{"num_hidden_layers": 12, "norm_eps": 1e-05, "qk_norm": true, "attn_scale": 0.253, "init_std_o": 0.0608, "init_std_up": 0.0701, "weight_decay": 0.0, "schedule": "wsd", "decay_fraction": 1.0, "batch_tokens": 65536, "max_seq_len": 256, "max_steps": 5671}
MLP neurons of a small language model. Each row is named by its layer, matrix (down: output weights) and neuron, and shows model dimensions 0-191. Each number is 500 + 25 x the weight over its row's rms, rounded and kept within 0 to 999. Numbers have three digits each.
After each neuron's rows, "fires before" lists the tokens most often just after its 100 highest values on Wikipedia text that the model never trained on.

L5.down465:506498521466470507489525485485445522471468503462502505532505484530506484497490514532505493496476503525481462502481493514526456465499482557465534492483472464503509514534489491491498488495553524503485535519483530496527482513496492528485494509500521527503429497552495491507549506531507474521495499494545510521554492497445440482424456445470498487510502494514476481490510477508497504511535549515548507473514493516483512536510463532534513494491478494516510505526500516504511562479494504516512531481489484540493498565499487521498524504531494471469518504511517450494464531496522511527
fires before: "| ", "e", "t"

L9.down86:473444499497493492500502513480504484507577460532496481523516496509530496509486486498487492505498470514496485539450497500523511470499488509504529501490471515504455468514515524446486511503516495518511504537488511494505487507476524481478485491514501515539487523457521464461521488489501508492565462498525479531472542444479483514513476513462502484517453552489517558555522484498497486507513490508517472500510446509489473497505472510488474530520540519510457495518454530508485493499483524463447522452487498527512495438504491506506458451472502478497502494442487479483517450511530468500
fires before: ".", ",", ". ", "s ", "20"

L6.down299:465536487526536482534525519507547515494524482526449520550506526513509456456535503491480488519487475447505468498478501537501527488515506470538519492495514521512509509525497501494482528505482522509504491494478506557500495513495471504509506526474514528500508484500516545503520542556557482511513519490493537539515480530471487524492437504505550455527434496482507498493499530533495482469498494483473507500465494542497516549463473461510462483522531544468476501470515504497475493484508467520520526554525543502464498479509492467500510531518538478481498518510497465502510518533494520531
fires before: "of ", "and ", "in "

L3.down679:513514519474483508486499462490516505458498484522504482497528536494497469486501501503500480499457491547506474423490505494491526531516505532501505514541470519514503502502483494509496479506446490494508461516535470531515476482506459512474459506520527491535491547511542491481473489517519516496543483511488531463472459514508575442529507457455491485502489487513507481543493497525516490470506523452504476489495513493507535511500481505519529507496484489504520455496509509505561488489509426467481536473461521490511488513471520506428502489492511440498524526550509513481536504495520469493
fires before: "| ", "\n", "E", "W"

L6.down759:456452496510516515478566514498455460492517499535513540530488472521516528484493536470529496481531504500507512497483515485513474525491510463492497475505490542525486481513527477483493487473502537457489500477491532532453495523581454485455487509527467487492505464480499484501537467511542546533500505476480510510485543521520470490498514513482530510485479465518530462496491532473501528482475543493516546466488478494538489522475497534507503476502495535513484491498494501536502477534471509495493512478494532516515456507528483486504475489487446467489504524564507493488532462532473549517
fires before: ": ", "==", "s", "ing"

L6.down392:528481530464544494487507493502544488464488584453478516478495493519493521513523495481499547490507493478503490494528483491534542480447483453494502553536472490508485539521457492475520499481507529496511514524532504532494505537497477452484506509471487518491509543499473479490500513476515489458502492473484460510512518494499499500474493465490494481493480476468519502502557487500537529514499473497474493536481494525523546486515498462526498515494512438492489493515530532514518468520481489462479536485506481476528474432502499536472499489453489474508549489463487471480481548518514518449
fires before: "in ", "on ", "by ", "at ", "and ", "after "

L3.down338:462538479485512447521456486535523484494571517513477515442506536505506465500511492474497514484557518489517514490473515534492504494453529497492510501520480495552526510500505465534480474508486507501504516501496508511487531508524509524459516528480510526526496480515530445542518483516490530492574460484510508496490492485510557498482517470460450456549496565493515500539482514483483515493495561504533514519488497458537521527504510469487468469519445507498473492477494526525505461508503529512506490498476493539502492471512539507496506538481528507474525498519531479507494493489489506481
fires before: "| ", "- "

L6.down290:458498501470520517446544426511475540500485476486493511490468514525506550485497488500524459528501510524560505527509477505504473537480511482554492469509466498509503420502500473521484493477498493498465489486473463501540496484502450485507456491464497509460499529491510546486491536516527488526520478512462489506484539503489514499472484463492524457512448482474543508515528523544508518514483531545535487537468514529491507494450456492506490518502503471501521477517491484507516500506509543512483510529538545528494542552515503520504492501490494465498482502489505490521480505527500468502
fires before: "of ", "and ", "at "

L9.down197:474508486483507521535500524494479518510445484464474441508556505487514476511502486513522491462491465467516518464511476527518504504441479487525523465478539487517548488503549549454483506485501514523485478492476486521495518484505500471513472484526493575499495529548507523513478496503492538506491497515501529500479449475466485529551493484509484482516528513519539487500538501487505538502526502490535522489507492566549512517489512471464452501477519490521519499510511505498529470504456481444507506450507501515470493527488479497507534508538498490487519507496499519490476565452499491506
fires before: "with ", "of ", "between ", "to "

L4.down374:514481492484499512482451522508531483508473530485490494487443516469499517492528500550562488500516526494526522508500510465476491499502487495517506467478436516495487502499518480449521516498492497491494542519479484508480487512467481503502524500479512490420525553475509497500507471491481424420549510489537481507498454462497542510477497503465515514518484484516525502482478489499563507496507494514510505475497526514506533486483511489495551482511485477558513516521490517516498488494496482485536477467505546530528518491480509486468529469456531480531496519509537486519480509545542462492
fires before: "in ", " ", "at "

L4.down240:513509572460492462534533482516484490478515458493474452499476477508480495511528501535497523537474496498498567509507481501559504451483447533505512470510496497524501492493492488497488486492479492505507527533490509496522470525481515532564478456500422518495485533508499479481524461496497470484490490473514505510529554503504476521504472479429503529480483514466496440521496506461510494506537467500502536546544505501507455487486506480535495459478533523508471507491491494508473490504473502501526486489510508485501535513481487502508478512520453533528475538497452514509522501491529489499
fires before: "| ", "|", ":"

L5.down78:491512450510528469499446498520517507525498513473514534479527515432479483483498485452529483522574491502486472474501469480526495529500483501482521494545489489535544498490446515519480477500484499507508497537530465460508531516489506551473505471487498479504499480497513503488502495515462491550547471484476533478443516466502502526520521505540481489540476511490506490499471481531534529481503514435482488474463509477515528518552492476441497481493482487494497514533469479499552491512486475465525528523465510493516486468488503521453473496515524527501500502526504479545478480474513490495
fires before: "==", "== ", "The ", "In ", "===", "On "

L4.down723:493481524513502534473489492459494467465513476499514475466485509492528489507457491471495531470527502495475504538489500508499519493503523459510517460536556483508498496516463525512524519535486430486491444515514493519512539490469538523497522539466501511530454528524502482528509512506467479520488468506509481500508563488495522575471496464454495539495505447505553482491513479512475492510484509474496503518509525516495502527522518519497517444476498520492440533504501457506494507469518526459517489512498510466475523494496512480519538512502422510465506514550506498495526506489466478505
fires before: "| ", "|---|---|---|---", "|---|---|---|---|", "|---|---|---|---|---|---|", "|---|---|---|---|---|"

L9.down500:523499471523510466476552523495513506481513503496500533481516493542515479543486481461554485466475542464531498514522501484520533547545494447557504506485459467505510524496546484503488482527530454515524553501511519489475502485493547521522480511481469508504518514568515514471435515472479517497505452470464499471473495460541479472522515482506526503504486517472487513550512503502503541524479472506528508474442513506514514488526497477519472498476491514520515512468510522493498498468503494536506501465519485510526528523477516477508510496499492453503498469505437517523518525516527507478
fires before: "| ", "a "

L5.down504:517499500472515482525529471497524503552503461491509510523527503525485476493489476505523492489515494541520480483511452487482484520542505484523510517540486486477495547477489530528444496491499505476491505477497524496476523471537534512485515496478510497456517466495546520547514546447486477519551497496456461512511471458538461508484514524506485466477483521560517509513493507505509525531469525471510508515536493468444480467490533486497524465520485500462454485527547502514536510534483501485550491458513495522525498450491496489495525545485479504501477468477538507497486455518539475494
fires before: "S", "ation ", "o", "ation", "'"

L9.down677:520469520463483496495475497484450538535469548511472527474465510507518518501493479538495480524489528489459516498545488473478481469514484527548452453562454523525504548533487509511511498492469526512486487488511543482491488464496477473485494517489514471494513525542536475518551528536503536500560476510428476503526476484523508485520534520506463501553500467504505509524455507483505535537506499506516480491533483488474522491502470523486479501483496496531489500518502506498504511524524479513508492468464483494558480479516479516469510536465518472499442470500518503526491474506507504495
fires before: "ation ", "ated ", "ation", "ating ", "ations ", "o"

L3.down573:518502478473489543513521499495449523484509479532486535459510517447480496501512478496555533510508483432467496461495515519478453544503511489548538524514525470512508515500460518491526517512508483521539539523489483490506483525508495470460562478526492513490449497496473504493497506531519488525529538460531527489490534512506483469522527492502491500492534495495544520498500441516502512449495513469472481522479505524441514524502477531476490514517472542499463492515489529469512526516539510479514527464500483504521464446468471481504460471441513483491517504490521498522490509510512488491
fires before: "| ", "\n\n", "("

L5.down187:494491493517519468472491486493498529457519499516507514526474462515513528524473502520465471530467479475516472502520476493446512495488515449480523473485520468486510453525490510532496498472512467487472557511536502517536482501483469445518507467488518508550542533462514522487486476504474512498500486464502502509537512502501475465502514482469455468494540526533515476517488507456515514547485464519517515552491507531449466510521487557497487493525478472475525498522470560538485485513539503502503494453542503481538511478484470511522485534458485506521504513480525508489478493454519523481
fires before: ": ", "\n", "E ", "W ", "third ", "- "

L3.down403:522508457500523517488514515516516447493481504503471507509469477483500475568497469487472468484526509503513474514478547512501488482515454463484510491507515510458484466469479476488475531499547531492494498543484498522487506533521533564537497569505506484500495502494521514508486468499496481503531482485521512497463470473497483508473508537486485456473489514550483522543569547510510499539493456511547467521495523453493460486461478524518519449542462536494476509500501520504478508516484510514458482507503471477497506502486504491477471464512495508520485510516500506523545498454479523466
fires before: "| ", ",", "–", ".", ":"

L6.down564:510516500477497511487490527465505477511515467491499490487459515517536505497460557532505529484505480493480466528442503492457507500538472499524530445491489496511495502481439494521502500546472462530481562483486518517512510547502550501524462491490490488543561474514512450531541525480519498462553494519497480540493509489506458517503464487511518493469510481484543487525481472531485511509486491492507473547499518493495459502479499476487502509552480518507469485529501535490513521495531452481480500519470505479460539462474487526491462507480485479549519469460496469502515493495517508497
fires before: "| ", "\n\n", "|---|---|", "|---|---|---|", "The ", "\n"

L3.down284:495472534495499489493517496485549482508522531538502545453484487494475477489498453477539514505530486500493505465471516495511502497514471453498514468533497464527528556477492448497489471494464466543499484508470458506497551522478521534528490485522504482523527477533463493490509497495479532453544486473523521551516486504491473478521513509523452515537516532501493523546494509492459505498483476540496521474509527529489493522515490487469489482475467457486512551489509490436497532469537453495525521526488507476467540472473497480493506519512519510512489521509493529520500519445501483536
fires before: "| "

L6.down713:479475505477479475499512490460541491509509501450541521487468541492478473501476456518509516540448507514442510523498528506430469469519487481476504490497444517499485522542491487540530535461488445529483521486493516457450496542509557461506521474492500533516485534502479505526486493493477498498500533498509523531494528538507506465499461462483470516517506495508463526530507492509493493480493491508476508527495518479488489509488561502453504539536510503491519505524502511462465497480513493458490486521505498463510516509486504513557471501507457511514450521497524523466510467530499532515
fires before: "| ", ". "

L9.down220:503446496481480494503438521448515500493499491520495527426516532466496496493513506517476540465494477509484517502470504512490478495499497468514521479543488505544486559510487471525515534456506492468520502541490513511497515484465549495489478464498489496463478502549482475466473491544482485489522535509471467485486486502527470502547473509482495506523513498523481481526507511503485485530540520476529501522456454517505456469506553531465517494491459515536492508468524498495471492482545457519489480510523509512485488560506528501472487556506516511478506539499513549483488537494487475518
fires before: "| ", "ap"

L5.down633:522492484483537508516499546510493495531499492504510522492476536465475566562501486505485483466515479483435503490543506438523476470537537511544487497493479496500516502507482513532551477490478463503501496480464512468514541541500469536498485497539499507483509460480489549494534478514499521481444483537501465516499493497466488481525474454445474496502533477501515512493493437506538538492533495523485528510501475502499469512500498476493475482477540507493497530508511486494512488501516438519521480510502486510512482525497506494489490492433486472497473476543514536483476523508463504457
fires before: "| ", ": ", "–"

L4.down760:475498523464521484506485459499482487509522530474491490506538521493508487544507509454515496509452506486491549506509543490543481545525514456509501480502529513499531518479495490504503513500504475498506534524482473488485492529449512481477513503527492535472550466549512438514457485467482518546536503499530500522509503519500484501521514514456518507543555481514482445527568524479495522465509536537465487484489500487517520489460468490480491487468519489555510503527459547507503496483440480477510528511486487497513537517511465501531476511506527480479495533467528475530506514497466500487
fires before: "| ", "|---|---|---|---|---|", "ted ", "|---|---|---|---|", "t ", "|---|---|---|---|---|---|"

L6.down417:509516502493542513530530511493425475491504518500496508502488536545492540502537533537460520510517497451514512444487465508485479502512511475515517482495553488509463499529486482495468494484511488515490515540479500494486472514499478539514488524479489500532519512524500511475523479490490496495509476480508507551512472462506463512517443544503549449519450525523555469477470534519456540508536478484438514508496504526467541526497514470527476496490483494478488473502509503479495532464494491541527521515469541462547471486483507492532473495490463467512500510514500492486467524516511476510
fires before: "ed ", "es", "e", "es ", ": "

L5.down208:496500491497496520481519490496490494463448541519515515543539482535486456511507504498494487490498526514501529481505502482520488473487493476471534497474487482509542523488494481542499546536490483484489498527495417499454499558518468511478497537490532475504550494495500556481488493524507485571528498454525512472487506472475522519494525484471499479528467497544498522527460511505476527493520542546545486492498503483486501471538492498528495530494493525560468541491529503512502527509473532508476471511477493485481498471481565522509502500493512505479487519470499473446483483556502487493
fires before: "| ", "|---|---|---|---|", "|", "|---|---|---|---|---|", "\n"

L9.down7:455511451486508488516507512506480504511528460488524486496481467494518467479506513531496515471577483484546482516519499526493509461437525447494492522485516499505481498510495522495509481459486496517503503514468526506510475495503471463483478567520486535495504517518481493497523487545475492492541498497502485485509496504506537517487522559492502488495502450481500502505532508474501493448506476474534522485476549502476485497507523471528486461530503462488529456471468486528462483490495524511500545447480491472540472473488532507552439509510490531469503482540555526466491510527510501483
fires before: "is ", "was ", "(", "born ", "/"

L5.down744:472498494502525471503441552496492542482456467529495509478523517494468498517488516515493520515516496516496532487495511467507511519522475477521444495568463517491482522547498531469517503494492507471471500505488541522537501548517501484495456497486479532505488504519465547503536505497493497477511519485492485528517487466454532501498511510506490487478476503497472499479473491516447488496516526444517499510499513490456496489472482524449552451545522506465535465493522523501496519461507516485517518449489494531493502477432491470454519529479492521477515446452471508487493522480523484479
fires before: "that ", "the "

L6.down749:491485486482524510535448515443497521515473516533497507476448493531536540487496495523539566518519528466496442521476506487473513485522489482473508510509498473480498488495477461430477507504519517475498508475488491494510446513516533457492448490481512511488487474499524476517512484521518494451520501467524490471493481521486529499507570552498541518515500489505549512493521486513498522526470525556502510489466458563509504469479527534486530477483462529555493526531511499507488511542483493492504516502478518526537504508525502496497507513471519478536515487510494500468483507522533508516
fires before: "in ", "on ", "at "

L9.down579:521453485513516501492526507482501501478535475518498458490510507534488495550487553524529481471465500514487485467474518521461511509553497506500534464504480515474495493445484530503508529540527456425476532490498511482509520496486490504520524484475506502527536507524468571528503492482533468472483494515478530502478462483483488503499519530541513519499487480487508504512473461509486459496473515518469535450522482483479513475502495454491520507468547535474526487522499475508527510464533481505511514493550500535479545518504480478513523521529497492513485511515574507495542513501540539499
fires before: "s ", "August ", "iv"

L6.down715:519477502464524465536431537455539535517468505475497515510476481516522524507515491539545466486497503470507485462498533470498502467504493482541526480505460461515470502491463501484476489528494488482495459502490498512506471508491494495503500508491477487466486473492476513479489501513439464487495491540517458528494462534488488536491517487497542522543494537490500528488486481499518523509488448539501483485475517499510500523500450468506491508513523553488544508469558530534506429509490516511521492496467476479543459465510466515484507546516490463507533501455517509537472499504496494470
fires before: "in ", "on ", "by ", "as ", "to "

L4.down171:505546519469503541508517463525521501566499497548493531475479546492489495466459477509493541506556491511502478549507509512480520538519531516482516484517474501490499496509473502474525503496504469489518485534475469494522463511490523520494506452493484485544522485513489449505537465469491474483528558514517522477509517459502534499485528502552504457510475549478469483508559501479505538498528528498485478506501502487552503504472536510518482514500481477513473503571493484495502516522470522450519500497481513505472526511495496487509479452509536528475468469538529473519480487493510475530
fires before: "He ", "In ", "==", "== ", "The "

L6.down550:529541505503504559530525500491471443506497440493514494491495493550489484482503476513500527459542456446488509495507525530515499526481532491457510488529481496496459496559484503499488510448463479448506493534495500493519490477521489514505502489469484467521508493483486507496485485535494489510523451494484531533489482478515498507503543519487525495469475488513505475485548492509512501516502459547502513460506512512485534540532469479553497485479479539491479520533489560500499472492513488532537500495488539477533487473484507488541470484478540507517501489518500497487540432544520461520
fires before: ". ", ", ", ".", ") ", "=="

L3.down388:471512497533487524547512500528453514482450481489478482477513498473518547562508503482523508505474463505492485530516493513509509459478482468487507503497490514500536475520475511494538482458495493490487534483517496459465499470505552525508532491488511482495476498511454480453514470541506475430481514512475531522506491496471471516502484521505472485472529497467502473493538483478494514498505460474489542455546462472466506471525480512517503528539475547475486504510454489476511498546468543485511504509447541508493503518472525484487508496481443467507483501550480534520491507495509466520
fires before: "| ", "(", "Olymp", "Be", ") "

L3.down313:510508472509531530508476498487493484530492483484541473507498530517476511485489490458494476532465527508486467486458503514485504501470520543501442460535538481449481534533478520481545470533478553501472490501472524508525467473495483469467517486472515488523499564504491506542455476483537497473527487503507504530493502436463506542498492525490483493498524496528494499498546466500509535496446462508504550536496499504473551472498497516487492472519492478500505496497516508498455470519526546551489507513487505507478501469537515492525430495506508462506497516487479456510485494509528525496
fires before: "-", ", ", "te", "th ", "ut", "of "

L9.down52:494531535455551481548485499453512530541485508502506514488477486506489502482531518528511513501537523455505509462485522497445507512514458458493508477492487511491485529505468505517485557537506473501493463479506508522480484514513496488513543518522495500461517531446455485518476495517494454479536491536531493480503488542530478502502461510497499491519496505521510511493496535519521522534481440511460536503536506496459448476497486488518491525533501570483529544492547540490505477515500497496521501498479527528509505466503475518483499512508503471450528480506520501540481540471468458516
fires before: "by ", "in ", "and "

L5.down677:493513536475486491577486470452479480510477523472546477515467512494506518498541441523454527527461497552476469481467502502499473480482548544491488528503539482474485528527489539529514486500493487485484468476496487496445497520536506475521475512529480468533502529543535558496507491515501521510506517491511482499471541524442519508539501485478477498506515484503475526528523500496507516484510469536495540511494541489515508527537542502498504490497462506505472502486528498484462460473521462522513476523528512525466523480507458479462482524488501506473518483530468484510537512519482491481
fires before: ", ", ". ", "–", "."

L5.down6:500464530455484467530500531531526467559504528522511500554512487533482501483461471517542546495509469488532542488536525538547505523482518532538497486511528505482498490496506530480492493510494466513492457485467508492475519510533505518501470534464490488452496509486494483489498479545505550512543490547509474504533522486505482539501507581524504509522534500507514485562532480481513510479493515507518516540539492523489474545472546479515521492500523483533528510477505493490494486464517517522505484493473501523485499488511494541506474452531519504481526491523524447501474483500507475467
fires before: "with ", "to ", "of "

L4.down669:498492496481503488488474536460538453518501516508484525474476520489479470489492510460484508543480583483527497506506507487472495477520524529486542509501484484503492451459478496527476544539489537481529498564523476497516553518509490484430472528460462528495526518487527456512504514507477527509502548509518504545505495488498546513474488515508462484497468465483478486490498450507516511535470546507531511495519522495508496501492502516488523498511487539493494505458535485501481500502455484477493523472471506525492508502501515490504457499470505514502506527527555466541527494571493491482
fires before: "- "

L3.down472:554475480510513517505474468463510480484495498490488466494485483497526534534502517481490489469455478519525501441486491495492507510526451497574463495515469505541512592527499458481497461475526508477489523496531500501466513456525468497481513502524494491539479523498500471479500493527484495511526461494483529527495502551484500466452497520497479511540524506494505475540512536514500474479478525536530528485495508450478518489482510486514517507504484466524509502504488505522520477511497496550486496474526513513495493425475523555523510520485490523442502562503489475506514473518500504479
fires before: "| ", "C"

L6.down182:471490514485457480528481545496531523518469512500509487516516498508491498503485518454527526523487502485535529466498551525492516538459500457494473504545536512429571464474488497491501487494480494521488486479464488503495515499534455495512470474474496508463492536472465476449527505510477524487505517518484556514488485500496495529486513533511519498543507502500526512479532466543504513528512488523518514495532515518513503561476540498518480496485529449504499496456545492478549505484476477448532537526532474487494548499474523507460508521498510487484529516467532456478498505509498495502
fires before: "with ", "in "

L9.down401:536452446507507463517478512515496563450509492515500452520463512498505527497492492509516527505484493471544570506525494482502477467497481485526514483511475506499505465497492480513496479477499495511469509513527524453493464491498494521492532480480500532534492514470502498511487502450491468531508540477492474526527509494545508473506481510500502467499440500499558491541529488473533516546508467494501463460517525465501433502513521481483496475518547514482523471507525529481511523453525502526475504482514451511520515456487523517516527520507501490546523495475505513549497485553527505477
fires before: "es ", "or ", "ed ", "ment ", "e", "ing "

L6.down503:542458489502495515530498533529506519450506469493464519516444484543491475498480495483513478443488514563468501484502529467536475506498455466551536499514500496496457527532469531473500521510505483524470476478494458509463545542505508491512519520540533535514462522508526509456528527497507493456468486468504486511472510495492496518457514522493494501471505488503472561491509494517443492514472493531549513522507519483507484453482474469481507520531508545489495490504508507505482488498515486479538519493513472535502488468511542450517505519504479502502488501482501534528521506447499529530
fires before: "s", "s ", "ian ", "ish ", "ia ", "ek "

L5.down540:531507483515509509506511474525505472452523491507476509505530509478466507529513506568488504444451484548466506461486556502511514512534515510520488468490494496482500514539501503493437489472498496510484464447487512467486454514491531525512463478497469503519450530510473486519527488494522541463459521494474504528483493529501493461488445474475462504481521471469519437513523478509488499518482508477512561534470496520460516508535480480506490511519467498493499485492482502475511510486508496509534471545516476475524500459445472511517509497502473503495510539517496493531473470554487493512
fires before: "| ", "e", ". "

L4.down607:481509483491474521516510529486497513511520525551551541530496519481429504533519491507476501499476514490474504510484538522538503491503508541525515484579522501517507480457522452492514503523519518516484517508471443487497506528529465514504517507510503486488486520447494481500534510476527524507526518508489538487508506507529510512499501473495484504549492478466484454480516488481518474486526484490470494535511525514518461474520487524497490501482426522502486463535498500498497547499487469519545496500494495520507537496491545510494515528482535501472511537468488462453584475543481483529
fires before: "- ", ": ", "= "

L4.down742:559576492471502491526497493513507519495523513445502457506440498465514494486488480497457493468494519547522474480535488508489485499506503494514513513487485505505513479523524499503480508498511527505485504487518476521519525512470485496498502510491546494471540484477518491510495521543444470497477433510472497524495522540507499499524505512531477489490464510500481491541523479472502502499505467482527506575460500493499545506473468458577477460547514496498512484527478511483439496493566487519494457546510511467475534484513490481528487494489479515502522484491466527537494488490500471513
fires before: "\n", "ran"

L6.down477:471477478497528467491463525471518476446457498509452495514454513512513519489496510465492467501512526488522465515532530508492538488531498470520489522508480485462477568506543512476501518494522522501521503521486508518503526488504534502529486470448469562537528532507479462520497517494478507505501473515499498543513468477531507525504463511501501511466510516546512478493496477481485508497498447516502516523478465467502474542507498518456500521465503488495505508455501452469497473514477473477562485493471531461513509489512518505501541514499498503486523488548551519530497518570500529461
fires before: "| ", "|---|---|---|---|", "|---|---|---|---|---|", "- ", "|---|---|", "|---|---|---|"

L9.down297:505472515478486475474518558490498491532536514527482487472496486495493505510508512527529507490481539518488541526481508496488473554509473515542507530489490514513494465490439519521484508479455494499498474485488505484452460494514519473504474483515456512487489495531487522569513550505459460493521477503500514506510509532480494476462492473514490501512488508520489460519537466534494474551525503496519526550521537497493518501499477490477484522528550470517457533470496520491493473529494476462441481453453551509489481520519504543524518474521530461512510502536549485501475507473523475497
fires before: "as ", "on ", "in ", "for ", "with ", "than "

L5.down306:458533495471492469482508514512492458519530498498511504458498499515502482492499475462508495519582525510509481483503494512470520458500548495472473513526487470500538506481499462555499454507484511488525508532513479503515527518494509485487505484462491498535476492492523489548521475511477510458581521525511510482495484477511563497461532497479497478543513485460531523480497517478516510508500535545538477477499511540518531497502511472492476484526496531493446515509492514501465514497510560523506502503446508547498514494518525456507534484471521544497514534512533467474522529496495477539
fires before: "- ", " "

L5.down725:540487547492530527529526492498493518488494540493488552509441503488463467454474479513479500522518516516492498525500469552518476530535529469510470489515510485521516500513462512522513495508512496490475486544506467469529527495478482531536551513480558524536471503502545523505507462509522533522485504474550449508525516523487481532544496494508420467520506467503490521499515499499545474515470487483483477510471521509505546460493489494547520516458465468466475484513495528493475485502514469477535541520518469538516508486487531495494495499496483479509483529489498490533502521489517464485
fires before: "–", ", ", ". ", "to ", "et "

L4.down649:534512468487482502505510481481491490467491479498520498455531484463521556459472495510490499514488498474507499471531534523477525459513497526518532505494512483490480517444498498512522451480516539497506483550469503511495506507501523438525510513522483538451542519521475510513519456514473530514530567487565488464532485473507474491464523530481495472471501531505515517473546541469532476517474504541539525505488513518518501502473498475507458538496516472522472520473489502467542526461480503465508467494521528479499510530516511483527522524501479473490479534509534530509480512538509471509
fires before: "was ", "is ", "were ", "are ", "had "

L6.down110:475516500500485501475522485508459469528526491515506474506461525494456504474531523446529509448510504522489523537505503525472464496492520475491503489482513499511511552477514469502507541559518495505475495529529511472520474496492499486512509520548516499511478476525497518477485479534449473514521483462510539507534514487488574473457487478518479490492501462546500530529528486475500539499485520484485494520486506508451515505467509501460469459498498532491474496509501487499484504551490458513492481523525521526508454491499551480523450509486544479463479477538458540485448480510483531514
fires before: ", ", "'", ". ", "==", ": "

L3.down447:513518549501512512486490484494516489512522492530509495488488535478480500491503503476554478503484498501470483516501482483482494554468519488534505519485521458462439476542512529515515519514449493517518499497493496451440518499477514521492499500526441508486532470480509471467544512548467465461519512490533466519492445495475515463523497494521509524488551457526527501528521518482501531472515541464509527519520509520501509518490480513500471509496478504464491500467504501529507477541508492535533512509487510470464466513493409531468503494490475519519478531503528491501476487472509489443
fires before: "\n\n", ": ", ", ", "as "

L5.down587:525515519507537522492484502542506486543512476486497502442491521487534481486482518481494508541486513462525508552463471530510502468553515442519500471496505518513436480489512495517442532478499492468557525522508511458496510488508500509441477501528527510472512497483486556465548531502495537528505490497455515472532479495489520500539497548535469493456474455461490530505526503494499460456521492481546495516521508497523507521474480510487500491515525506466519518488493499509477534511476517522494524496517510500513459472469517507516514499503497504507485494447465518453549512532500510520
fires before: "the ", "a ", "her ", "his "

L6.down405:500444501539478522528488521476488566474503549503469469493547496493517494524507473476522513498518535509496493449483503524534514494469505487465495482526484513557488519486488509496480513492507499492463483453468528460475510500494508480489498507519535482466520451476501510518518506536528536457453514496519505516487485518501521494495516523524492491533500520481543517435529523490505465531513537487491418518543485512500543491493466496509501495493517492564506510524504478480502469473441502525475508491506519543510531479464478457509523519497491494487492511534459538486498471525484537518
fires before: "s ", "t ", "n"

L6.down466:556513536493481489507494525506474494509527471461518493497447530488492498492524523549450508492485484461479482481538546508501532504516466551504493515512510507499447483553497471474485474509510496521517474498494540489506541517529499458506476506506531494507505500504463512522495492511525471440501450519496536513495535516518491485458502525563513495558487482513532482481502509503504509491461493567553469513493528515511504525463485517508541541472508516520533481469509471503506503511473506505523497468489476520545496504495507501477476518520441538511530496504488438543492515487502507466
fires before: "to ", "on ", "from ", "into "

L4.down657:499525523457466546468515497505518488498505480477473502433482516518494478519526545522490558471433494506471488528535513470534497529498462483520500496508511517477521489505486507533505520508491497495468541482494455485463508465501499518484448494495529524450495505488494501486508474522482498481523481515533533501512484457552503489481429509483502486507460540476514503489544510473510509485497481452493473449527474503511491481511503485475447493523543510507475511511496549466490487478511518517517531503547502515531485535519546472560469546511483495503503522516502527506508475489512464518
fires before: "| ", " "

L9.down538:515504561489511470455527479471550461574470510521455489532486538503508511492551461489504535505500552509497532545545513541477484508541500510462467473482461521506527497489531538499522520513493481493505489512514494484507508475487500469485515503515524498505456525505481544508511487536468518504510503513466505453491534497481529475473482509534549525482480451496509478481553467491473477515527459496532535497510471468508491506460530498491494520521507512507468480509519508504487476504498523491476485477480486483508439538523470505507490541531508511528499490502518496555505527468525476510
fires before: ", ", ". ", "on ", ".", "n"